Weights of a small transformer language model.
Size: 10 layers, 5 heads of 32 (1 for keys and values), MLP 448 SwiGLU.
Training: 102M tokens, 3113 steps.
MLP neurons of a small language model. Each row is named by its layer, matrix (down: output weights) and neuron, and shows model dimensions 0-159. Each number is 128 + 32 x the weight over its row's rms, rounded and kept within 0 to 255. Numbers have three digits each. A neuron's up and down rows have the sign that makes its largest values positive.
After each neuron's rows, "fires before" lists the tokens most often just after its 100 highest values on Wikipedia text that the model never trained on. A number after a token or word is its count.

L5.down231:139100118130106121133134149115095059093185124116138158121215131166114109139176134117113101116156115136113145116102165117134188144093191066135142077119153151076181158147072129128125107150153170129082175184069122134115098145138107107152146137142099204096104159111150135124058177114128119168112171134090127135153173105133142115162066150141073140152068079130122156134116126103112136129182123181114174119168116132045172132108110155057142147114131151151130139135174207179094166153174160
fires before: " |" 58, "." 5, " (0)" 4

L5.down72:155101125085164134146070129169130119110141156103167104166079159131158122039140154123119136086117107113087134123118101117083111121169109161105117135138102172153145174156132217069107205055131134121159130134150180088129115030162111117098120140111135162081098134138095118103183144185134082129107138142126131165147091113123136152198161119114098127115088137164114096177120149118087127101117083180164105126193155131131119126072160104075137125148095154146208084105081167111117153102126079
fires before: "\n" 68, "|" 19

L5.down197:160013147124123187093094090095177117151077169176143128102120167159118147135137091164151089100143167171122106131130108146164140096055152156155115151196177083094084149168150166169115113097117202156115138079122078194170129102111090050154182159120146098134143112107147142123101158170044116157110148072122131124157086173113118148165072183140125161078102106154107149121106120120107108114119137111114155145102131144151127138148099164077148152123113105150087092098168134109125129146132123
fires before: " are" 19, " is" 15, " were" 10, " was" 10, "," 5, "'s" 5

L5.down167:142154113106084100099115159099131134097063014102190114120145110129117134144151113087084172091105104099119073104156134094100130131130201106096127159144132130137138118107147067142115169115110133164145089166132105083138170095123120158088059138146098167121147119209127092081182109125111165085049141112126150104115120158131146125076109141095080128163156154178139172133143155165134121135133081055096143106186088188100110136074145157106124138146089157092160133139180103121095082111170116
fires before: "\n" 67, " |" 10, " U" 4

L5.down404:143171122191073159180117117094155121157119074153126124118117119143083165048070127137131164126088141111130164147113082121108104097130123179123138149200143154121078130133157114136168104140079088112142094110146133070146151108100126136114050112136167130118077049192129124108189153149136148164130107139145085109151132185064115140154132117124115091171130115119123097179171139095114141109126127097164130083170245127193092153145132065158106108134109177092145101092116125153150160102128170
fires before: " |" 29, "." 12, " a" 8, " the" 5, " was" 4, " is" 4

L5.down210:109077187135129103134096196142151160150137087084107093175155130103090176111142110160117123109143088145112114110171101119133132090148154146114119105130115128142086167135099178113139112147115077150168167103142094119152112082096097202136144179160120133148142126126118133101176132209205137123150153174139140116190157164113087191112141104151087138116146116170066205069094174086170104117086135176122145123142119113167183095089185119153116136162070196106131155142176096064140112106108120
fires before: "-" 60, "\n" 20, "=" 10

L5.down174:161145172093110088122102145136127129063114113149109160160134154101166106107157114160142126123132022105159106153175137105134122132129135196116172093062097170128240115059162170097171143182125130165151134151161133117165094087146107104136124112153192125126064081127092127120155106083132112133141131126055108142141076181147150108118153166110097198168150116120138134135098142129168151088161142094142105124130116096129135069134111101085136122126128226136086189145106113120120151094117168
fires before: "\n" 36, " The" 17, " In" 7, " It" 7

L5.down107:116047140138114164155096180100165160128114135106131101096163137112154121115134115171090117152147150084085150077148089114123080165175116136142124185146069089060118155158099153131090119081086102108103088170120087129165093149063133094166106089105157129173145140138089095141133129124142117094111179173142107143126122174104133107120139111094085066094079113169097161124110140107155067139123157153177089120128129163133173121100100110199102112161177181072147060169209175121106103165143138
fires before: "\n" 42, "-" 13, " a" 7, " an" 5

L3.down358:124126099145113165077093080104142148139154128166145156173162062118141117129141131152153116159070126132104073153144126094138088145129158141193168130075150169117170120110148185166096153130115110083104108124132187157143071167145112105062135138137132148110071055138091028155149124138091146138110102108187153185139168152133132082077139108110143102127139099162100062091125084179118188167072138118172122107171143095149138094143109145118130115174098067132127076140109179176146121091089122
fires before: " he" 18, " the" 14, " she" 11, " they" 4, " it" 4, "as" 4

L5.down326:149101086148086077133100134150080117116091154143144124055123134132113101125152136122143063124197130178140108136127129059153173148067154133084153157071149178121248156163109175102084140139099112126080122139078172119133110125150134099106189091123136112109127152057058137119134109117090093125117137077132117148124118094128116121149121175101119144176078133123145158161116114140124093160132092153126118186134111152120148142141096136113137137103097199160182165117106156183093232106140146
fires before: " |" 47, " (1)" 5, "–2" 5, " (0)" 5, "–3" 4, " footballer" 4

L5.down273:155048143136110110145106159170163205101097136101124115161178140104104187124119148129073153086121060096113068169142121104093124143132172139132119120151114144170175139095144116118121104149087128145132102145110063059193107043134087145092134126110168113170133034160145104144164157157129123091165135164145115118129174183075127156129100125143044155114175073148113107106117128175163093116136142104144160141117153142177145124095160088148127116183119191133151157114144185155101120140117095
fires before: "-" 67, "\n" 14, "=" 5

L2.down170:122154145107119120129192122163147158086083104115108151086144123132167145172123098073148100152171095112117147107068149081119132139117103119145164110171201160140130101048182096076133143130085128095102094130126096130138185131149172090110125132140151060159117112088140140127084088141135122131201140103140114146131161078133167162143059129093148113203120088159189113148117102161102063120162138193113092042122161113167167149133144079084117105094097133140093129176120106167060114115156138
fires before: " the" 18, " it" 11, " he" 9, " they" 8, " his" 5

L5.down213:161169119086109155120173141108125171162084143133161116133173078147125079158141160118111170135093102139148168153104151146083098140094192164070154145165154064111165146096106143149125109191168120146083102140174112182193186088143117084151113114138205164152191098164084090145177059142124140144105186134116168166156095168127105062085149137104089138141137164117070175092155161111127089155116144088127113131125082144113155144118119193133132133138149172166145153142088161169113157149155117
fires before: "\n" 54, " be" 7, " |" 5

L5.down402:124144151143191117191118128091137176151116108132112121113150097125130189134157065103115180103147088166135209137064109101168138118208108158156105108187095145122115105148115115070127151135152167129139142143128137161132193130142105095174076124093153079145127134177109148137123129035092173136113071142081107102110099197161164160099124161110067132149109086063155128136117115164157094140148174112149134166076125165113133152154125070171160100119163121170135131176078161140123125109179144
fires before: " |" 51, " high" 4

L3.down209:121132098134072123123101151120167113103134120148181154088110117126057079206176090095118105125119120166099130083138173158168099086081075088159094083094136144153115119179152200186086147115142086094184073129130132152087123119102088149117135116105168089135119189114151119150089118049172144062120110164066119166146108150126088122160098143149159085106097144140110139082141124080111099115089186115040140096115077151121129151137130126160133160096122139134123149153112145193171159109121127
fires before: " as" 38, " in" 9, " by" 7

L3.down398:169138062063178145090100068134129149141103144175113122061148125147117109096203116065163113107089109169178166151177162109116121132112148123151175102148088082110124161161111148110098098097104201219175163100154157145127144138184126132121193134138180124156137091166150172093102168127149121109170156122115191148164141136084159152105120123116160145135054215070110143122140121135122096131124108150123156130132191104170091148118121133118149167085125141082143117136157114138086090125106108
fires before: " was" 17, " is" 13, ";" 11, " medal" 9, " |" 5, " has" 5

L2.down247:129073072109158148130117123095138145108165163152140184139145095109118134086183145101169142083090056064112132123124127150149107147116113146088092141144090149125173162139097118172140145122135113086105092116136116148086168121127171084141073142086197122103145099160111130123155199097164114164073089155117129137132148156160146092142119167115169120129084156078105098076144169103128163090125200055144151203123136089083128115099123174123129171157141136100122150124059208170175156135155188
fires before: "\n" 39, " of" 10, " |" 5, "==" 4

L5.down243:133134096155116182110169091115115093117147178160144112163154177107113083123078126042119091067105069103126198102118094157106115121083089156090140166167103166183163081135136152104135117079103127110125125107119099102098112101158154118124132116136150134166090047099138138080102113110096129092130119110120089148112128145127177112106164197124170081108083077124084159095193094097079075156101168107116142184121166079110099138075144129144130140121153176125126150050098080106135167105153102
fires before: " was" 17, "b" 11, " also" 7, " then" 7, "at" 4, " is" 4

L5.down299:085161121086093102120072127124091169120146118127111151116118134114147100153111155147158152072156123136135094167157047178145172092118112114093164101143126090122187116135154140144134161085119156099103166129083090109111153139164133084124120144133212117160122142134139130088140130121119131111127150200130128168123145156153127170110154150116127153125058180178190159115107142119142142103019125176187086116097102176139173109121125106077156053052079124080121120134109162189162108125107199
fires before: " a" 56, " the" 12, " an" 11

L5.down211:167181158123095172108148119113120147150142115116142062055159150092139116134161163089145155158141078071126135163096103137165070090162191173075099184101111215142121058128147124133130113147145118139163118140146079174137121143182139142129158148171099162165192110124123164066160068082047199129127135115088110139147128148142105098100125160136135166147146115181121103069099160084156146122157136074126131115118106128149140174138097189104064141077129137161119130132132133146087096136101121
fires before: "\n" 61

L5.down426:153203149150135112170110160151101164194148140161094083189123137108135134124151090080128144126063131153147076130167094175083114114171158163158103127132173123082143213129176096186149100162142143138160169172109153141118169074147143134129084187128130161135147075064109104218109152101097127155125131079148126105139153161100091098110122125166131106118168156129093102109197171140099134107130159178096150143156129148071130137139128098135112148174115071148185180142116149110105111149164183
fires before: " in" 33, " at" 9, " as" 8, " on" 7

L3.down48:054164103141112121146106163092152124138082166148112129114132211132122102151109148149158122143158130110131188166139160136149085087062143102114113063117121060094070135112153165170166209168182161120135184117097157156117186123129099066154138122143149156130169153145098140181130101137062152095095077116147082162115138150176077095154101132137087091104164164051117127173100149166084136133086119175130105111126123148124136126208137139105103098108117077156162156122104161135135093108157133
fires before: " a" 27, " of" 10, " the" 9, " well" 6, " an" 5, " part" 4